Weights of a small transformer language model: 180M tokens.
MLP neurons of a small language model. Each row is named by its layer, matrix (up: input weights) and neuron, and shows model dimensions 48-143. Each number is 128 + 32 x the weight over its row's rms, rounded and kept within 0 to 255. Numbers have three digits each.
Before each neuron's rows, "fires on" lists the tokens most often at its 100 highest values on Wikipedia text that the model never trained on. A number after a token or word is its count.

fires on: "\n" 17, " also" 15, "," 13, " and" 6, " These" 4
L4.up210:119179136061111189157146097103127076113133155173166074188174122186103140147130133111161116115138123154098162109124110114169102196120130138092143125126130166100096079141109147148217142172116096175124185098116163153154066122147097130168146149146112125078128151075091166126075148156156063095

fires on: " en" 34, "or" 13, " pract" 6, " not" 5, "d" 4, "cl" 4
L6.up716:100131127085185110069122151151151059085133093147100172167111121103192109048248110107113152136173171131119080087167166153077090156129176144085130159166167133084101077053156107136201103123136146136109113105116140135136118108089137122101084169113032108112121134142153106136102157147131137074

fires on: "r" 33, "ry" 27, "vey" 5, "ch" 4, " as" 4
L5.up428:116140084120162096094145120152082184092133107146189163136179070107111110150122183071138143086122105113184150113126098119143171096134143137129114130105154120204148144115102049086142114129113101144121205078134146092171160082112125131141084154116157078161128122111161161149120128127136141132

fires on: ")." 33, " so" 22, " States" 8, "ement" 7, " ====" 6, " Oper" 5
L2.up352:118100083142154123078137127058194073098109114090095191177074134065152066145097127125124110109106149139189111139157117174154137106152155133129130207100160087159136155120085160151104096123107149126123122121112104143117106108157077129148110092143142124194081148131150143149141101086099150069

fires on: " and" 29, "." 24, " with" 19
L4.up165:105099105088168162121184147176186153122072090098170111181148112168089128092117125116174153150167129159113174121167122112117068190141135069106145141136188177122137126085070074101134102142116122166126150112104139154128018145110137157129159109120135120062111169119077154115099127171144072168

fires on: "ing" 45, " in" 19, " during" 7, "air" 4, "f" 4
L6.up564:072106084149128105163122111150138134111048103130188192141115165142137195118130133119179100148101126184133075086129155124146150162126125139124129134122116072094160123106131099081154142092141140144097126142178182085146081126128129136138141182119200097118127137125111079093042068149142088167

fires on: "ing," 13, "s," 11, "," 10, "ed," 9, "es," 8, "ing" 5
L5.up232:097175139139114153157123166136143115069143118177084098205135125132095100137120186069100102100102123100108131117087111142174131175163120088126156074153152047104095110104205153112125095115060109123119174130127129075135146166121159134055135112150123171090091138112145157139079140142024209103

fires on: "," 28, "e," 13, ")," 11, "s," 7
L4.up302:119134123218127111169124146160179095074124118128089173198140124081121133123106183030086126110148142117106111126166132135170107133081140094133165119132182091170123117177148123121148126136104162144099162160125054099156113167124157153121142171132183165109118133114074125097123129168117123096

fires on: "ated" 29, " and" 20, "ted" 5, " ====" 4, " of" 4
L5.up431:134128107144184175097161149132188116141124117128115112185174115151135107130152108146128132086194106190128179118078109121124106165092098162131129141073213113077130128105143059089146141147136175160133118115142150176053047134124117073108067147083171160142137137083102117181138090134116098081

fires on: " of" 40, "er" 7, "an" 5
L6.up115:172069124083154113178115139084139095089127117173152141150122182169146130158182214083147113147114105177145140107180115157151099150202135134104134066108056171131162146087060168126132153076136138148127104174179148119136088079118114124076181091124142141118117118123181116078093127201104130137

fires on: "ur" 24, "ug" 17, "i" 8, "am" 7, "." 4
L6.up731:107140127154152178113160109153120147105142116135177120142157179082129170129172139129085146113138154106120175116133105131096126079126126166093156148087126159122126135072181101082134156133099094158098118121086119146086107111087094136112124125072092065147170150082139083174136151115125092104

fires on: "ed" 55, "ated" 10, "ted" 5, "aged" 4, "ved" 4
L5.up58:132118103064134159126141128153083081098141150128160146145166131129140106123135092168135197113117113146103236077149126085101152191158085165096164147120177156128111091117135100088168123089136121139130211106137093131141109145131079109089146124157122107146116193172134124115155067171163101120

fires on: " sp" 28, "f" 13, "res" 10, "re" 8, "le" 7
L4.up290:156148166099160127098142123041142127122170101102155158120135062125154140095110199151131109162146124047113233076157072102124110102152122101193142169159097107107140158140158127137215140098145131135146133128125203060124141149095119130132122137140092142141135132144151121121138107127057122149

fires on: "ic" 24, "ing" 14, "7" 6, "5" 5, "one" 4, "op" 4
L6.up116:095102152136152116097181133056049084127132151206134109113180126130115116124126126135165146132149109104162088086199155141080146128153157137066136180099136072153090164098141076159191174125070122124119140109085170078138171136120100120068123115138128152116136136147106165144116118144100076149

fires on: "le" 15, "per" 13, "ple" 9, " inter" 7, "re" 6
L6.up570:175124120155123165129170093177133107128133117179166199094131048122108180227159178137110123114124133098147192084145085122135140103143093171191109186189099131169087120144161138104155137201078144161137091130149148125166126151119113101076147159160120154115096130159139140126116081130081119116

fires on: " and" 52, "ing" 23, "g" 6
L5.up163:058164121116163108121172141069214111131085131134167156173084114111090151084119125097143129158129151085169127119181117192137108093145130111105155194192140059115174145122209115071156133148179115145102170138130150109111134154066132145046105162131158144140168119160141135103082112134106087175

fires on: " only" 22, "us" 22, " not" 6, " served" 6, "ity" 5
L4.up617:121102169148116131087128120080085134101121123110145133208123124161138110130099142160133125136165116158117134134144132158153091128161067191153105148145119165150171132126110135132143105102103188076118104149073148123168170102119092107092128131188143132203091109117161126143108188114032100098

fires on: "r" 29, "l" 16, "h" 9, "t" 7, "R" 5, " Title" 4
L4.up548:174174117159180118028123107120129161140108095154084124115139157099120137106183162115163125056166130122105190011152106124147143104137085161216126133128090161123152161130139108116121072104124063157128119120158131135133165095085130126060142104156164102194156125129129143158155117157150127139

fires on: " ===" 26, "act" 24, " ====" 10, " CD" 10, " Oper" 10, " since" 9
L2.up157:149089078133169165086143131104149096118161120142109183165082135089155111120119163152154138127140125120147119155163119144097108081135138163084101207089169106124164168107090166136161121144106115138152103111122123155113105143146049129135104080113122100145101175089124136139142118095139088172

fires on: "us" 88, " only" 4
L4.up368:187116147102176121124133159190122133054161200145112198176148112109104082182159108192142125156136126172064131096113128119193101156153100179163100164139122152122141184148109114108148105138104169130122115108072103128158174186085111075130135106204147112163151108110156133110161134099088093093

fires on: "ment" 20, "aster" 13, "inning" 9, " gu" 8, "nd" 8, " dec" 7
L2.up711:136104124158158133115149137103228100152133153178138121122126082184109100134090080084031055161119138169154096152075113164141179094119120058140158075121130108125106110093106121055128113151117147116138119076116064098130158170129160130116106142098115081105101169107138093173130148106143156130

fires on: "==" 35, " ==" 11, " ext" 8, " imp" 6, "==History==" 4
L2.up660:116111155115127179096114159125199077094130114100157141119107110064105127128081107154161144173101134120130137158117080121159124109080084089193147108204181109111153118152130126096166050116123133113097140127109131106123139151124080108129097144119066150089136083063112156140094068170171042072

fires on: "ra" 35, " as" 12, "os" 8, "ue" 6, " As" 5
L2.up198:130101128077136178125165075185130102131125140163178143149095107052130134148092185106106156109139146147120148093062096177129097132161144046182146095153066136112111126086139113023068133142116147153138059123113049107158125116095114130099127137155105113151130140108129111165132132110125158178

fires on: " of" 28, " |" 25, "ie" 8, ";" 6, "age" 5, "E" 4
L6.up624:165112129155149102163144133126155077090167080138111182140162116147130089151088216124129115129178087178092153181157137144125150074137142068173116132165085145106081174136109133095068090132110158108155128154127119171121122153098098112080243119153091179123163161127133168096161101135134146147

fires on: "\n" 46, "ay" 8, " (born" 4, " player" 4, "ub" 4
L4.up668:074087105124158045111138094147079164138137103131154144129133127164167129063106134155092130106185140104113109155061140113118089166112117093160135139150172107157111186195061120090160217124131132125114117079134133074115160081145074182112149150132093087143161151106081067157140157141079100155

fires on: "." 35, "\"." 16, " and" 13, ".\"" 12, ")." 7, " |" 6
L6.up686:075167164123139196154153172104128117123074111160089131148190137154133140167124115160167122139163149127141139141152156117142099200082140098096124152131174143126135125095089133096140111184060114157123189170178176133150086172107109146100132154162092201134151119082115166106113145175148052063

fires on: "l" 40, "er" 12, "p" 9, "k" 4, "cl" 4, "ch" 4
L5.up148:080082091118137088130149106145088135094143146159145152132155090170156099139092177126111185121117132169102127166125127158123096171090132112126067024141106105138119064089164112133138070155085163104106165052098099087106137120124111117049168159137086123079130219166146154156083094118122097075

fires on: " of" 14, "ated" 13, " on" 11, " would" 9, "ed" 9, "osed" 7
L2.up135:137168108074171148206209134120143069107082102100156063148074104141149104194115093189125125108141126154147187080169135130113076136114133126141154162118177186179131141113152116099105134165164094221119132104128081127136135153122083105063119113137133135101116137097144113111106163147152073117

fires on: " of" 42, " d" 8, " dis" 7, " ch" 5, " en" 4
L5.up480:157126104153121124085111163073174133074219154095084132120153162138158035110102083057161146114136104114090125144153109132114081153142099135135149156129155117144128126102115154130121126061106079202120084128150162125115154115183147041155103112165159096127152122124075145148114098145083102163

fires on: " not" 27, " now" 22, "ice" 15, "ater" 5, " also" 5, "are" 4
L2.up565:155113044105139079162145125121152105094125105107129160145096090110151151210093151154096074140187146155102171153132130158150135089137104124129094144149136083178103141094168120159165095137086129158116105114128114153084156141127140133096122186137122116137101118077114122108049139086159130104

fires on: "ed" 38, "ated" 36, "ted" 11
L2.up245:106088152064204181152177163114149127098104107141138184169151132111134081155118047160128200117145146134115152129097142137134107172061145063165147155124151089156148089134126105081147124136127115208105156128132147142094097135150145067081140109169126095138083124119152099092131109133165173093

fires on: "ed" 67, "ive" 10, "+" 5, "se" 5, "’" 4
L2.up519:111130141108111176069165092059107123121143118142127163136112127112164125131139208154134206152117106074122172135116139112124088171137098099177180113112064081095133112085184146119120147082082168131133129141081121148087096153126075083053160100151108106118138143112198147191133072120137177142

fires on: " most" 20, "==" 17, " side" 7, "ight" 6, " so" 5
L4.up489:086127138102066103127161119123162153094159101056112126160138121077172087137108058115128108107091139148104139121079132134128155152138171134174100102147146079122092128148133133179085042118099077171175150121147119099090108131106167116153128094099160094112177065165131148156096098163116155094

fires on: " at" 16, "at" 11, "it" 8, " Mat" 7, "rom" 4, "aced" 4
L6.up748:128102087073150125111142145160141145139194108138105133113186138134111142202112153079082148156106113158137053158143173086179083140121091103166150153062122160155178185119067117110138119114102113124161145107142134122140101137082087098147150120165126095162094169087137130147144092142139112112

fires on: "ed" 15, " recogn" 11, " present" 10, "ated" 7, " appointed" 7, "ized" 5
L6.up412:136162177097148130109172155116146126113096130100118146070160145159134104109098110149108157080163123123107220110118123070172130164121077130127155135066178127136147192148104132082131161112120120170157179140107137127151146166127074129088149086071145112136097166112079137139128095167089091093

fires on: " most" 23, "s==" 17, "==" 17, " /" 8, "s:" 6, "@" 5
L4.up71:130144138128101120130165154138179092133142110076105146084127160099165099169112087137172123095054146101147123110089108115095131155136180153154176095148183136107109130144102157139116110141186106152082163105182089124127105138132149057135088082099170147089167070142114184159157061135147169077

fires on: "\n" 19, "l" 12, " /" 8, "55" 6, " and" 6, "r" 4
L8.up48:125162090142120166101123098137109157138080116124114091161170107071184179120074136102136125094072128126125186068133122089123097082168094145173165194093145144102130149169128124132143111164097093157148161126095165079139101047125122098148095133137159122150122094119085106134153130163139144143

fires on: " in" 22, " for" 8, " as" 8, " by" 7, " dis" 6, "r" 5
L4.up392:171153098166134088082144122129160094085133090091140195173088051055163116124144127059162119080191098114147170157158080127139154102136124134160114141200133066197160123097182149122123119108073159131132136113059125120120144139064113121078096116103123048142111150132183165157093087119092099164

fires on: "ed" 22, "ing" 18, "f" 9, "e" 6, " each" 5, "ur" 4
L6.up337:113139146075182167143169096102162100129144111138159095098124150170103134173130146144147196106103160113099220066157067158115119194092080115132135104124123120107140154123133074153128143105126161132138171146121155136110043222083015133097122146166149095148104120149170155142126105151118098126

fires on: " 19" 15, "act" 10, " known" 8, "old" 7, " help" 6, "ate" 6
L4.up394:154140079115095098161098133064154130159139127107136117155087114136148145157094132155118166108179143159151173117161088095086172131155167160145136118141150131071106094090115110152106159189125088132061165133147164080168171112155132106113118154141131167151176111117120126094088116104090165126

fires on: "==" 27, " to" 15, " ==" 13, "ing" 7, "e" 6, "===" 5
L6.up110:090103112161169089118132172129130146090141126076146142141113095122124155127072111162183130187134082125100124127176053161148121057091124149155167123156164105122178132169129099131119074065145120088115146163070124135165149042098105129104166149088200179145176104135196121078116117162128126108

fires on: "ing" 18, "ed" 13, "en" 6, "man" 5, "ie" 5, "red" 4
L8.up527:111091076134136104166136149195122128141116114118115127133153077172108150114154105164164102101087135133095187103123121146110126172112098139090111124108119160201133171117112104154109134184100149141148139079101182135095081168098046119096168114153110134075146173125118126138139073141167137072

fires on: "p" 18, " world" 15, "in" 8, "cl" 7, "le" 7
L5.up441:157123127150134128120158088137146101116140118159133150123152113194113085079167181100135121144186151091073085163152144156166096090124137130111170154096075135120112129110168073160108115135065108170082148060149093146094144113114134098099102146115035149126102147130133119128069140123120157069

fires on: " to" 20, " not" 19, " was" 14, " been" 7, " also" 6, " is" 5
L6.up88:134190129146108103076119180160118183088093109123146111147165085146165112169129055134129148084173126083134139125189117098144110112069143130112109136161207111170164158133142069102164083119067111162138195117191139123175150103125128112105070134148127113140090112119112132135150100116109092140

fires on: "ab" 16, " Sch" 13, "b" 12, "ah" 11, " gl" 9, "oh" 7
L8.up729:102132140163088100081098150152145168121078114083154115112140117134108096158128111129091134119118117109116157086144136095133082137134204045118121088087148086159145129136122084132106142118116145121124175139099120136234130152112149161124145128126053127127147138142130137176119149148139091110

fires on: "." 30, "\n" 16, " footballer" 15, " player" 9, "er" 8, "et" 5
L6.up192:118148085142123079164141143097134158114146099162086144119110129201152151108118127099064159145151185121068186112072126156172124160113134087139104121150108096108114165123087123106160153098112166108095167109127105109125111095112079129021112126127109134070135177095184145183091146131128029117